config.toml
head_dim = 128
vocab_size = 8192
positions = "rope"
lr = 0.00803
grad_clip = 0.5
decay_shape = "sqrt"
seq_len = 512
z_loss = 0.0001
MLP neurons of a small language model. Each row is named by its layer, matrix (down: output weights) and neuron, and shows model dimensions 112-207. Each number is 128 + 24 x the weight over its row's rms, rounded and kept within 0 to 255.
A block is one neuron, or neurons of one layer that tend to fire together. After each block is what it responds to, as a language model described it from the Wikipedia text at the highest values.

L2.down15 [117 107 112 123 143 166 149 148 139 150 127 145 134 130 122 116 150 122 116  82 138 111 105 124 123 141 146 162 159 171 138 151 119 146 113 135 114 154 151 126 123 151  96 138 137 113 105 153 109 125 136 126  65 117  80 127 115 128  85 126  99 155 153 134 149 177 142 122 153 133 134 125 118 110 137 145 103 128 105 141 120 142 163 140 110 154  78  91 117  85 132 157 132 153 132 112]
L2.down361 [122 131 162 107 124 168 109 197 143 196 137 143 104 124 120 122 126 109 136  98 143 173 127 143 165 127 103 130 125 127 114 128 119 119 122 139 148 147 147 172 138  78 140 111 110 165 111  96 108 106 109 121 126 133 132 158  80 148 122 151 149 123 131 165 116 138  95 127 162 134 157 130 135 114 103 129 122 129 125 139 120 127 160 131 130 123 127 108 120 147 167 153 110 165 120 156]
L2.down936 [153 105 134 155 134 163 108 118 122 187 127 121 164 204 151 126 110 140 104 114 133 116  90 135 147 127 128 110 150 144 120 161 126 125 153 112 113 127 125 158  95 125 107 145 120 156 113  91 109  89 151 127 104 115 176  66  97 130 156 121  98 155 164 157  78 119 146 115 143 165 190 105 153 145 119 152 171 108 122 126 128 140 161 158 122 123 107 157 127 127 133 142 108 114 158 182]
L2.down1152 [174 168 120 120 169 109  98 140 119 127 163 157 107 114 129 126 142 156 160 101 105 140 103 136 133 137 114 129 146 119 154 137 101 113 137 116 141 108 149 131 150 162 135 113 139 125 153 130 109 179 152 142 139 114 188 102 121 151 100 125 135 105 133 120 105 183 154 151 131 150 115 135 106 170 114 170 143 119 164 120 110 134 140 124 111 119 183  96  59 103 134 179  94 112 117 107]
Responds to: Place name completions. Final token or word piece that completes a place name, usually a city or country, as in Beiji-ng, Myan-mar, New York, Los Angeles.

L7.down1033 [120  95 163  89 166 156 139 125 155 129 124 136 117 154 105 165 139 120  91 150 138 143 132 129  96 156 113 159 115 138 126 171 113 156 122 128 125 163 144 123 103 126 123 151 124 139 165 152  87  92  85 124 145 132 143 160 117 122 148 152 142 104 148 127 124  98 138 146 115 120 151 122 149 143 114 125 149 131  87 185 104 188 118 144 151 123 100 136 145 148  89 116  88 191 124  76]
Responds to: Table separator hyphens. Hyphens inside markdown table separator rows such as |---|---| under header rows, plus the hyphen in runner-up; weakly, line breaks before dash-list items.

L6.down52 [146  97 140 148 136 183 139  96 136 129 146 107 159 116 154 119 112 142 119 131 168 131 153  84 113 122 106 126 105 147 172 159 116 152 101 136  93 128 154 140 103 104 143 154 135 127 135  72 148 114 153 106 143 113 172 129 122 120  88 203 150 138 157 145 144 115 130 148 189 117 100  83 138 133 138 138 115 148 135  88 123  79 179 174 107  98 131 154 155 122 125 122 150 149 142 125]
L6.down260 [150 120 126 129 144 167 128 131 125 130 114 161 106 149 139 144 155 131  81 114 136 119  82 119 104 113 111 106  94  84 146  82 110 121 110 175 134 172 122 145 154 170 114 132 165 147 141 150  87 137 128 138 126  41 133 143 155 149 150 137 101 135 129 118 161 137 108 151 111 184 118 106 106 133 174 132 122 129 180 137 112 113 123 134 160 151 165 117 121 136 156 145 115 129 103 133]
L6.down308 [ 88 151 142 126 117 166 145 128  97 128 108 119 121 144 143 135 149 106 110 140 100 113 136  99 152 153 170 119 162  98  78 158 107 130 144 121 141 108 128 139  99  91 122 157 100 105 108 157 145 125 116 140 134 147 110 116 128 110 101 136 136 125 162 168 104 156 114 131 122  88 163 121 175 121 150 101 146 127 163 179 133 103 125  85 125 109 112 125 116 108 170 146 111 108 127 173]
L6.down339 [117 115 134  77 153 136  92 136 118 149 137 107 153 145 139 123 142 110 149 134 120 164 136  92 130 113 166 157 155 117 148 145 106 151 143 147 188  73 139 133  83 144 133 120 190 118 153 138 126 150 131 119 137 167 157 106 110 116 130 112 119 127 162 126 123 159 114 130 140 112 121 112 140  81 153 174 104 129  75 165 116 137 136 120 147 140 115 140  83 147 150 139 147 124  99 130]
L6.down466 [111  81 103 106 146  91 132 136 123 107 150  73 137 123  95 174 161 140 155 125 129 139 142 154 104 121  78 116 120 153 126 129 155 142 103  67 107 119 126 121 140 100  93 112 155 156  93 126 136 159 125 137 149  93 142 144 147 134 153 162 132 106 120 118  96 156 136 119 125 162  99 106 150 162 159 132 117 116 102 110 122 160 127 136 179  81 137 126 112  90 106 131 125  92 151 119]
L6.down531 [137 160 119 115 107 122  75 119 146 114 176 111 133  64 156 115 120 149 128 151  84 105 124 109 127  97 162 161 124 167 116 194 110 129 169 135 152 108 117 119 104  63 116 179 155 106 103 107 127 139 158 105 119  94  86 123 114 115 136 139 103 149 129 117  89 101 115 115 107 116 118 141 145 116 110 108 141 113 111 110 176 119 124 177 125 185 117 135 149 106 113  93 102 114 113 119]
L6.down608 [ 98 142 150  69 106 115  90 122 128 146 136 142 122 137 163 156 135  99 137 179 135 158 114  85 103 141 122 116  93  77 117 142  79 135 111 156 129 122  76 116  97 167 133 109  82 145 124 146 126 108 142  62 131 119 133 149 126 121 147 117 115  49 140 108 139 115 143 165 151 152  99 187 144  98 144  97 113 137 131  94 170 154 173 129 156 111 106 121 127 142 130 187 148 154 168 118]
L6.down621 [152  89 109 137 140 133  99 112 131 147  90 137 161 136 142 148 127 107  91 122 179 108 124 151 165 102 150 104 145 122  68 124 141 136 131 135 163 111 150 130 107 105  94 110 134 147 117 148 128 115 123 156 151 139 170  89 130 199 126 158 119 113 120 116  83  90  82  95 146 147 108 137 101 123 126 126 117 120 135 170 158 124 148 100 126 138 136 113 123 140  63 116 171 152 110 135]
L6.down654 [147 147 129  94 149 117  88 117 126 137 126 180 109 159 133 126 131 140  91 137 151  84 114 165 148 171 153 101 125 173 128 113 142 146  86 115 114 161 100 153 117 129 165 156 144 131 109 106 138 132 114 149 131 154  91 137 142 117 113 134 113 156 145 177 134 181 137 116 113 142 193 165 132 109 139 126 119 136 103 120  95 111  88 128 103 169 149  96 142  91 113 123 127 127 116 159]
L6.down664 [124 150 143 110  93 169 129 123 144 141 128 122 176 121 141 138 123  91 119 115 134 112 147 130  94 149 157 118 120 116 110 118 148 160 131 125 141 170 114 126 156  88  93 158  82 150 126 122 111 104 136  58 152 137 104 130 158 168 122 172 119 137  73 121 129 156  88 123 140 116 145 126 108 118 115 115 130 140 126 101 147 116 109 128 121 112 132 133 117 137 151 111 160 125  90 117]
L6.down694 [144 103 105  72 105 126 185  98 123 173 148 121 130 142 164  82 123  95 116 139 158 153 134  97 160 113  96 114 119 110 110 135 138 102 142 123 132 112 116 116  76 145 162 130 118 110 117  62  82 119  94 117 100 118 112 147  64 116 146 125 111 129 180 148 160 145 129 107 133 118 133 136 117 126 125  83 154  98 124  80 113 127 107 146 145 148 132 120 170 125 120 118  93 136 144  81]
L6.down743 [124 119 155 121  72 168 139  99 125 129 153 169  98  97 147 123 120 132 133 134 111 150 178 103  94 138 132 142 144 111 114 158 150 144 156 137 118  94 169 144 119 107 103 121  96 144 145 127 155 123 149 171 166 129 140 106 137 139 189 151 143 102 160 127  94 139 119 103 139 139 124 136 115 126 113 148 120 133 119 167 137 131 102 176 110 125 176 105  78 145 106 122  95 146  99  81]
L6.down754 [135 155 162 133 124 104 148 136 111 127 152 133 102 128 136 100 117 143 112  85  92 152 127 144 161 130 124 143 112  97 160 159 143 127 139 125 131 162 163 121 110 143 173 131 140  77 126 119 167 109 106 107 108 128 144 158 141 131 153 136 109 147 127 120 168 164 154 146 125 120 140 128  79 123 120 119 141 114 133  91 139 131 115 145 124 131 147 139 149 160 159 122 107 128 147  71]
L6.down853 [126 164 147 125 145 100 153 110 130 104 107 126 153 150 113 147 135 124 102  95 109 134 105  94 107 148 129 124 108  96 132 139 137  93 123  84 103 154  78 121 137  89 124 121 130 141  88  95 112 167 133 114 101 121 138 126 124 130  92 129 119 137 140 136 121 163 136  91 173  90 126 108 133 116 178 113 113 100 134 125 108  93  90 156 179 108 166 129 106 123 108 109 122 131 129 127]
L6.down936 [ 90  89 112 108 163 117 101 111 133 148  79 160 172 178 168 120 145 137 142 128 131 143 111 127 123 113  82  73 113 186 136 183  82 153 147 133 161 176 114 146 109 125 125 138 103 158 175 123 142 160 109 154 168 125 155 153 142 142 162 101  94 110 169 147 110 135 104 139  76  92 123 151 110  76 119 101 133 133 161 101 133 135 115 103 211  75 182 123 129 131 130 143 149 140 134 120]
L6.down1094 [127 147  79 151 123 160 150 130 153 124 132  96 137  97 120 144 127 117 149 129 137 149 165 107 137 112 135 139 164  77 117  98 113 137 120 151 126 110 163 115 111 126 119 168 146 101 143 121 129 109  74 140  82 139 104  90 173 164 129 170  75 108 138 131 137 117 132 145 121 150 139 101 138 124 141 160 135 139 183 149 132 178 135 113 118 158 158 138 103 149 138 161 134 103  88 127]
Responds to: Units after numbers. Measurement units and counting words right after a number, like inches, pounds, miles, cm, kg, °C, points; also mid-word pieces of botanical and taxonomic terms (ovate, Caenogastropoda).

L6.down2 [144 131 155 110 152 143 143 129 153 103 150 117 157 131 167 144  93 121 145 127 126 105 108 145 166  93  86 107 141 105 153  77 120  97 103 128 117 127 110 160 132 125 147 112 153 123 165 165 130 104 135 127  88 117 154 125 108 122 117 119  90 152 160 134  96  91 147 115 131 172  77  99 176  68 153 140 152 142 119 104 156  96 135 119 115  89 146 138 138 114 132 179 139 147 159 178]
L6.down101 [158 141  93 147  98 159 101 152 122  95 195 122 136 155 145 169 127 139 127  70 104 139  94 110 151 115 108 134 101 110 127 133 104 144 150 152 127  94 134 138 179 141 152 128 103 143 143 110 101 119 122 171 132 117 150  65 128 113 137 146 127 110  94 112 123 120 156 168 154 124  73 167 135 106 119 135 172  87 135 130 124 157 153 116 150 130 102  81 129 119  94 134 118 124 111 124]
L6.down170 [136 148 151 125 121 136 101 116 132 136 165 117 132 127 139 128 110  92 123 172 134 121 105 117 160 106 154 141 129  80 121 158  62 142  99 152 127 175  99 172  81  82 107 103  83 172 121 147 137 123 158 120 163 162 137 103 112 122 141 142 109  87 124 104 159  83 133 153 120 151  92 129 120 130 134 159 122 120 149 123 104 130 130 132 152 115 127  82 101  97 138 111 109 145 126 101]
L6.down313 [118  72 150 129 126 102 121 114 158 114 171 101  75 126 129 121 101 148 147 174 103 126 130 123 151  86 113 127 127  99 111 126 124 124 112 135  88 115 115  90 152 145 165 100 133 112 139 128 129  94  83 105  93 112 143 123 116 134 126 129 133 108 152 117 102 166 128 111 119 152 134 133 103 140 145 117 153  96 104 100 181 127 192 128 130 163 169 153 127 143 147  72 140 104 122  69]
L6.down396 [199 173 177 163 119 122 138 127 115 125 132 113 144 123 164 117 162 139 115 168 123 140  93 127 132 110 124 130 126 156 119 150 109 163 118 108 155 127 113 103 166 141  89 111 118 141 157 135  91 135 102 128 129 138 135 139  85 107 119  88 115 107 113 116 127 136 117 137 183 151  98 145 152 133 137  96 182 144 155 104 158 114 101 115 156 104  96 165 140 120 157 133 148 141 131 150]
L6.down533 [ 99 173 158 137 124 127 173  80 139  73 161 127 129 132 152 121 155 107 123 116 156 143  83 133 108 145 102 100 118 161 165 159 113 110 172 111  85 141 111 104 141 152  99 142 132 172  83 145  84 189 114 145 128 143 108 136 141 161 119 120 112  89  96  98 141 118 144 112 113 108 130 107 139 122 116 133  81 165 156 125 115 148 118 156 137 112 130  93 113 125 144 151 132 119 112 158]
L6.down564 [109 107 110 134 118 146 127 139 130 127 142 114 166  77 181 135 143 112 139 139 106 164 140  90 148 137 152 113 150 127 158 149 122 117  86 119 155 104 135 138  88  82 154 162 135  95  80 130 135  90 118 143 136 106 147 118  86 160 107 125 128 124 121 156 152 110 181 170 100 165  98 135 138 137 112 111  95 132 154 128 134 120 101  97 129 139 160 122 133 127 117 170 132  98 105 154]
L6.down679 [120 146 127 125 153 129  97 141  84 123 125 145  90 116 139 119 138 151 162 151 122 152 138 162 139 150 145 142 127 142 136 155 120 146 144 121  94 130  88 156 117 122 120 142 125 132 110 110 180 120 114  87 108 139 175  97 107 127  87 120 135 142 134 107 158 118 120 136 119 112 132 121 130 152 156 138 156  87 145 117 132 109 134 135 113 145 148 122 104 104 114 104 147 152 136 127]
L6.down820 [118 154 161  85 113 108 135 142 115 132 123 102 126 134 144 142 136 119  87 142 136 127 136  79 107 113 148 150  63 139 128 158  92 112 116 117 126  73 123 148 120 130 171 174 151 131  99 117 131 142 114 139 136 184 126 113 132 128 118 122 156 146 128 133 114 148 154 155 143 133  94 165 109 181 103 101 131 139 113  94 113 169  70 145  94 105 164 161  80 113 122 116 143 113 181 154]
L6.down856 [139 100 109 140 144 135 108 123 109 140 167 166 169 148 159 127 107 123 123 169 132 150 109 127 118 127 153 121 122 160 119 155 124 145  82 178 142 124 107 169  97 161  93 139  98 113 131 123 129 151 144 154 134 143  92 138 111 117 103 141 113  97 130  73 123 135 145 146  89 101 157 112 100 120 144  69 124  99 123 143 152 154 120  89 149 174 129  95 116 179 118 145 144 118 157 117]
L6.down1028 [143 127 159 126 119 131 129 119 111 143 123  80 135 162 124 177 135 138 141 132  97 117 112 156 110  94 176 120 144 182 129 131 140 117 118 177 105 165 125 116 109 109 147 115 182 128 126 106 159  97 152 136 203 180 120 124  79 137 145 104 145 132 130 159 106 126 105 125 135 121 161 131 143 143 103 113  88  93 127 157 138 117 136 136 112  88 142  90 166  83 141 146 130 156 137 147]
L6.down1095 [124 165  84 107 163 131 137 119 141 160 125 148 116 173 139 167 109 110 145 115 135 186 178 111 144 109 114 127 124 138 110 126 125 123 115 164 108 136 142 150 111 143 128 127 158 119 139 118 157 120 144 144 135 124  88 133 127 176 139 120 123 181 113 149 130 114 166 133  96 124 125 108 154 147  63 170 108  93  99 111 119 122 167 132 138 122 120 109 124 122 179 146 123 158 146 150]
L6.down1133 [120 107 117 194 125 127 133 143 155 122 144  89 130  81  89 126 133 102 145 123  89 157  85 161  95 137 123 126 156 169 127 169 129  97 142 117 126 109 112 116 123 129 123 120 130 124 152 143 160  86 140  74 150 149 113 105 106 142  98 124 131 135 170 120 116 143 113 138 126 132 170 139 123 143 129 115  86 106  95 124 125 125 122 150  78 107 142 107 123  70 138 146 150 138  99 117]
L6.down1210 [104  95 156 143 154 136 137  73 114 184 143  95  88 134 114 108 122 120  85 141 172 144 151  99 155 126 145 149 130 121 121 131 122 151 100 110 121 101 137 156 106 183 116 156 160 119 114  90  86 125 108 182 148  89  81 128 125 144 113 168 126 133 133 135 171 121 105  97 149 106 110 110 106 132 131 135 133 111 131 116 112 117 124 135 141 168 194 123 163 105 158 134  87 116  93 144]
L6.down1235 [113 129 131  95 143 145 131 118 161 136  73 139 128 121 165  96 154 153 128 100 153 123  88 124 103 179 148 102 149 131 116 146 111 127 134 172 137 130 149 132 141 131  87 166 134 100 100 163 165 129 111  93 137 179  97 128 183 154 161 123 148 122 109 142 103 114 130 141 171  91 182 155 104 134 171 102 107  78 116 144 142 133 117 115 152 118 139  96 114 163 108 138 135 131 117 133]
L6.down1259 [137 130 131 106 154 125 127 156 117 139 115  93  91 153  96 144 139 155 119  73  77  89 147 147  90 144  93 118 136 115 113 139 142 118 152 133  85  98 121 135 131 114 144  82 150 163 112 116 169 154 104 142 148 157 126 153  76 125 124 111 162 140  83 112 133  92 133 118 127 121 166 152 132 122 134 127 133 129 132 115 113 104 153 146 129 134 134 125 140 161  78 123 127 142 122 126]
Responds to: Place-name continuation tokens. Word pieces inside or leading into country and region names after in/of/northern, such as Si-ber-ia, Nam-ibi-a, northern Alepp-o, the United States.

L6.down203 [137 137 140 152  88 135 131 157 157 129 156 107 130 125  78 154 153 153 112 138  93 117 145  90 179 104 110 165 158 137  99 111 146  98 112 132 169 166 144 128 130 128 156 120 130 199 144 107 117 144  77 126  82 149 153 119 126 138 110 118 149 149 113  97 174 137 125 121 116 150 104 136 139  95 108 120 118 125 166 124 119 139 120 165  97 113 152 137 140 141 159 167 167 144 197  90]
L6.down214 [133 140 142 113  87 117 125 118 116 160 133 130 127 141 115 126 159 123 118 130 106  94 102 102  63 117 121 101 128 124 118 112 111 120 136 139  87 114 136 143 142  86 140  86 138 136 183 139 163  84 126 134 165 151 116 102 126 125 123 135 147  99 139 126 106 129 153 109  94 136 137 106 144  70 154 183 117 151 113 104 104 135 132 122 117 107 167 115 101 114 167 127 131  54  91 120]
L6.down305 [120  87 159 146 131 156 171 117 129 124 125 140 127 124  91 165 193 120 145 136 109 149 114 136 107 139 134  97 154 165 145 170 158 140 144 133 144 109 120 185 122 163 127 137 100 130 105 111 141 131 111 115 114 120  87 143 137 129  99 103 120 133 128  83 116 152 131 113  91 151 127 150 104 131 151 186 109 138 126 172 119 100 125 103 142  97 102  81 121 128 129 109 145 112  84 112]
L6.down490 [119 162 134 144 124 111 130 129 125 130 166 113  95  81 137 135 145  77 120  97 123 114 117 109  95 104 136 103 121 103 151 110  93 108 117 139 141 129 108 126 105 130 146 125 161 113 102 133  89 100 131 115 141 178 132 158 107 111 147 149 173 132 112 135 128  90  72 114 154 122 127 127 160 123 139 158 125 134 130 122 116 124 149 117 121 113 137 105 112  98  94  93 129 131 128 151]
L6.down510 [132  71 140 146 122 123 100 170 106 129 146 128 109 111  93 121 113 148 140 110 100 154 183 133 152 158 131 133  92 128  94 127 103 154 125  83 138 146 130 161 148 121 133 150 152 159 137 135 135 121 156 137 103 155 134 167 119 114 166 125 149 146 124 170 153 169 124 172  94 139 117 170 113 112 120 124 106 117 109 105 131 125  87 131 113 157 124 121 124  98 139 146 130 120 151 191]
L6.down551 [ 94 145  53  80 159 113 154 135 146 130 166 148 126 172 172 105 123 167 108  98 147  77 117 143 127 145 123 150 128 138 102 139 110 110 149 156 123 110 119 139 124 149 116 133 115 133 113 181 134  94 134 175 121 141 142  95 112 101 149 134  93 156 132 150 128 131  88 149 122 180 142 115 151  68 124 110 123 116  96  84 113  85 153 115 143 152 132 136 131 122 119 183 135 116  61 152]
L6.down614 [114 118 132 159 171 141 107  99 145 106 136 143 127 173 150  62 114 152 168  86 133 150 158 138 117 111  79 131  94 145 123 109 104 127 141 130 114 103 129 120 119 135 102  90 106 123 152  87  99 121 133 151 135  99 127 113 126 126 176 149 162 135 137 131 132 115 148 117 109  79 142 130 138 129 119 165 116 126 137 146 100 128 174 151 142 115 167 145 161 136 102 118  82 140 123  85]
L6.down722 [129 180 105 160 109 127 150 144  80 131 143 145 124 121 136 122 174 164 114  91 142  74 172 122 129 140 141 147 139 153 121 180 137  98 131 132 124 115 117 184 150 136 109 128 126  93 106 191 148 159 127 130 168 131  93 124 143 141 128 131 132 117 131 165 178 133 113 147  85 118 177 125  99  90  80 161 116 167 146 127 102 144  99  87 163  96 109 116 162 102 136 133 122 167 125 130]
L6.down794 [134 172 179 190 110 141  92 130 137 145 158 134 126 166 106 149 127 160  82 158 139 155 166 171 150 141 110 135 136 122 142 127 103 168 104 133 121 112  94  98 123 146 129 102 148  96 126 100 112 136 129 124 132 150  74 101 151 138 141  66 138 155 167 115 117 127 125 154 110 145  77 154 122 135  97 122 107 132 126 175 145 113 128 106  92 117 138 131 143 123 131 109 141 122 124 123]
L6.down877 [165 130 140 119 155  94 128 133 162 137 131 140 171 175 136 150 105 124  98 115 100 135  66 110 110 151 133 117 105 153 149 151 143 139  88 129 168 152 158 178 161 153 120 149 113  96 138 132 125 137 108 111 175 133 107 128 103 147 124 157 140 146 147 134  92  82 129 150 155 117 146 134 140 135 106 163 142 105 121 139 109 116 119 146 101 106 138 125 152 129 122 139 126 102 148 143]
L6.down914 [126 155 126 110 150 123 110 124 162 163 133 141 150 157 156 137 132 124  90  80 108 173 138 154 121 118 116 156 131 121 122 143 151 137 166 107 132 152 161 125 129 134 121 156 144  99 142 162 135 106 160 132 152 149 116 117 113 140 114 110 120 126 134 123 101 148 135 164 119 108 137 170 162 101  87 122 154  70 158 131 119 147 121 153 134 112  97 102 117 145 146 139 111 109 132 160]
L6.down1021 [110 135 129 118 122 159  90 101 107 167 134 134 116 159 133 100 108 106 172 166 130 114 135 138  96 102 155 143 139 135 119 145 153  94 100  87 160 117 117 157 141 133 147  90 167 153 111 128  69 100 109 145 147 133  74 121 149 142  81 146 155 103  80 133  95 113 123 151 120 117 148  85  89 139 136 129 140 104  72 135 140 109 113  93 129 171 175 132 137 154 123 153 102 156  98 146]
L6.down1229 [125 120 152 163 135 139 132 142 127 153 110 160 117 128 151 146 113 160  91 135 158 116 138 124 132 153 104 105 143 124 155 117  97 167 140  76 147 162 138 122 126 134 128 140 103 123 138  99 111 106 108 146 136 145  98 145  82 130 129 143 145 109 133 115 104  82  78 121 136 147 165  80  98 140 154  99 167 141 141 124  59 111  92 124 119 141 121 128 139 118 126 115 115 156 107  94]
L6.down1241 [114 147  87 102 129  75 111 145 128 119 142 149 117 110 149 151 165 143 134 134 104 155 140 110 135 157 113 118 143 126 160 156 157 158 148 155 129 155  76 198 111  92 111 172 164 138 173 115 134 141 123 117  79 150  91 152 114 162 168 127 106 144 170  61 158 126 129  98 141 121 107 142 108  89 112  88 103 127 130 138 110 102 118 167  64 125 125 119 164 149 145 145  94 119 166 154]
L6.down1257 [128 102 160 146 133 141 157 129 149 106 134 127 132 165 139  99 119 121 152 105  94 109 108 119 152  81 116 110 127 126  99 148 125 116 161 145 105 126 128 113 162  96  89  85 146  89 156 154 146  98 113 135 128 168 129 148 154 135 132 138 136 120 134 119  91 163 108 145 139 122 173 149 174 101 143 160  93 142 116 111 184 113 126 115 114 137 140 135 117 145 113 130  87 140 160 100]
L6.down1278 [116 150 131 155 127 128 123 114  99 179 139 152 114  74 119 156 121 110  71 122 107 145 106 115 103  99 132 109 140 105  88 149 107 162 114 103 116 158 138 104 105 106 131 132 135 119 144 120 187 127 134 109 119 148 146 146 160 133 136 142 110 126 103 168  89 172 155 111 112 123 108 130 179 158 147  95 154  90 145 134  90 111 103 142 180 104 108 123 126 126 128 173 130 146 118 125]
Responds to: Table separator dashes. Mainly a dash in markdown table separator rows (|---|---|---), plus weak hits on mid-word pieces and function words in prose, like share, den, and.

L2.down465 [128  80 104 101 119 156 166 149  71 159  89 143 143 120 138 144 145 125 137  89 128 182 126 117  91 157 136 175 198 154 120 135 120  72  94 142 110 108 152 163 140 115 114 140 154 123 152 123 155 126  79 121 109 167 132 117 131 121  83 153 102 165 159 117 116 127 135 122 142 131 126 142 151 105  87 102  99 138 110 171 138 110 136 129 121 111 176 128 113 116 152 114 101 154 131  86]
L2.down729 [143  51 163 140 124 101 150 105 109 143 116 117 120 139 109  96  81 156 108 144 147 154 139 112  89 141 125 121  83 153 112 161 116  97 128 155 111  85 134 123 151  82 151 154 146 170 180 102 130 101 131 158 129 119 113 101 149 128  99 144 108 122 129 145 145 147 124 143 154 170 115 137 140 124 117 103 121 149 148 102 146 101 150 119 136 134 140 123  79 106 127 187 117 117 143 113]
L2.down1040 [166 116 126 125 115 120 140 152 181 196 136 139 185 152 156  82 149 144  96 156 131 146 159 153 103 100 138 107 187 115 145 150  87 100 138 159 122 138 159 174 141 149  94 133 169 108 138 106  87 131 100 101 123 129 139 140 135 151 176 150 119 132 141 119 140 111 182 145 111  97 120 116 135 157 129 155 137 170 157 124 133 149 100 175 142 155 119 125 131 123 107 147 127 121 133 130]
L2.down1204 [ 94 127 125 100 122 142  80  80 134 103 147  66 136 137  62 101 151 154 125 138 111  98  95 197 111 139 134 143 153 107  85 122 161 120 148 114 149 111 143  95 153 151 135 100 129 122  96 153 105 157 119 145 132 137  89  92 106 110 141 111  64 118 138 148 121 129 115 124 106 146 120 157 152  89 167 136 149 147 115 147 148 130 161 121 157 136 131 131 126 162 147 161 129 122 142 147]
Responds to: Markdown table separator dashes. A dash inside the |---|---| separator row under Wikipedia table headers; weaker on mid-word name pieces (Ja-c-ques, Dan-ny) and "never".

L2.down77 [122 160 146 136 104 171 143 174 168 157 133  71 157 116  94  85 146 142 173 133 111 169 134  85 142 146 107 161 153 138 112 129 128 130 135 108 129 110 127 147 162 130 128 113 151 123 110 118 147 168 129 108 156 119 137 128 129 151  72 127 119 138 185  80 100 134 132 120  91 106 120 107 163  85 126 135 141 119 108 144 135 139 124 125  57 131 140 121 133 130 134 131 154 117 148 140]
L2.down182 [ 93 115 160 116 132 145 133 130 125 112 128  99 113 126 141 148  97 182 130 153 124 109 142 140 154  90 134 148 129 166 124 126 178 146 123 124 145 144 156  92 132 104 148 143 137 136 151 138 112 134 123  70 156 129  81 116  89 100 116 110 118 151 113 114 116 131 108 144 143 118 123 137 123 110  78 135  75 159 134 116 103 122 139 119  99 169 146 148 156 115 136 137  97 133 102 139]
L2.down522 [110 117 146 115  91 139 126 107 127 125 156 107 128  90 100 105 136 165 147 112 155 219 148 123 148 116 134 158 141 116 136 126  94 115 104  85 170  96 136 140  98 130 119 157 160 142 165 124 125 133 101 135 149 158 128 163 119  94  84 114 118 118 139 105 126 161  89 146 130 112 123 124 111  99 139 126 125 113 121 146 138 132 137 140 135 147 136  82 130 116  89 100 120 149 155 138]
L2.down1240 [106 150 146 136 103 142 142 159 134  84 125 147 144 153  91 114 142 141 115 122 106 135 140 143 180 132 131 183 137 128 115 121 104 110 132 126 130 134 133 101 111 136 144 119 128 145 163  71 148  98 124 134 122 174 127 156 153 148 137 154 103 145 137 130 114 153 147 154 112 112 149 126 171 102 113 142 171 124 118 124 137 176 167 138 170 122 149 116 165 144 100 127 140 124  70 136]
Responds to: Word-final suffix pieces. Final word pieces that complete multi-token technical or Latin words, as in species lists, anatomy and botany descriptions (Cretace-ous, intraoc-ular, Conoid-ea), plus unit abbreviations like mi.

L7.down230 [135 118 127 126 147 107 160 139 148 152 136 112 126 141 154 143 165 154 106 118 124 166 141 131 121 124 123 131 144 138  87 155 118 159 117 138 118  65 108 124 112 134 124 129 161 151 122 123 131 130 131 164 164 170 106 138 102 151 134 125 157 179 106 132 112 142 145 169 193 119 150 147 153 151 137 145 107 123 183 125 141 108 119 122  77 178 161  77 141 111 103 106 150 131 163 108]
Responds to: Place name tokens. Tokens in or right after geographic names (cities, countries, regions), often the first piece after in, to, or near, such as Jam(aica), Dub(ai), Sara(tov).

L7.down962 [102 169  97  96 122 122 140 140 152 111  96 108 155 146 124 161 109 134 134 112  82 125 124 145 132 129 130  99 110  95 104 150 117 121 156 118 145  97 101  83  70  97 118 111 121 123 115 135 181 145 123 153 159 126 104 124 132 145 103 117 128 138 148 123 141 105 120 155 110 102 140 105 121 125 105 148 112 127 142  84 114 118 184 127 168 121 137 132 145 144  84 129 115 104 126  90]
Responds to: Pre-measurement tokens, word pieces. Tokens just before or inside numbers and measurements (elevation of, thirteen to th-irty, on 15-inch), plus mid-word pieces like biza-r-re, cle-r-ks.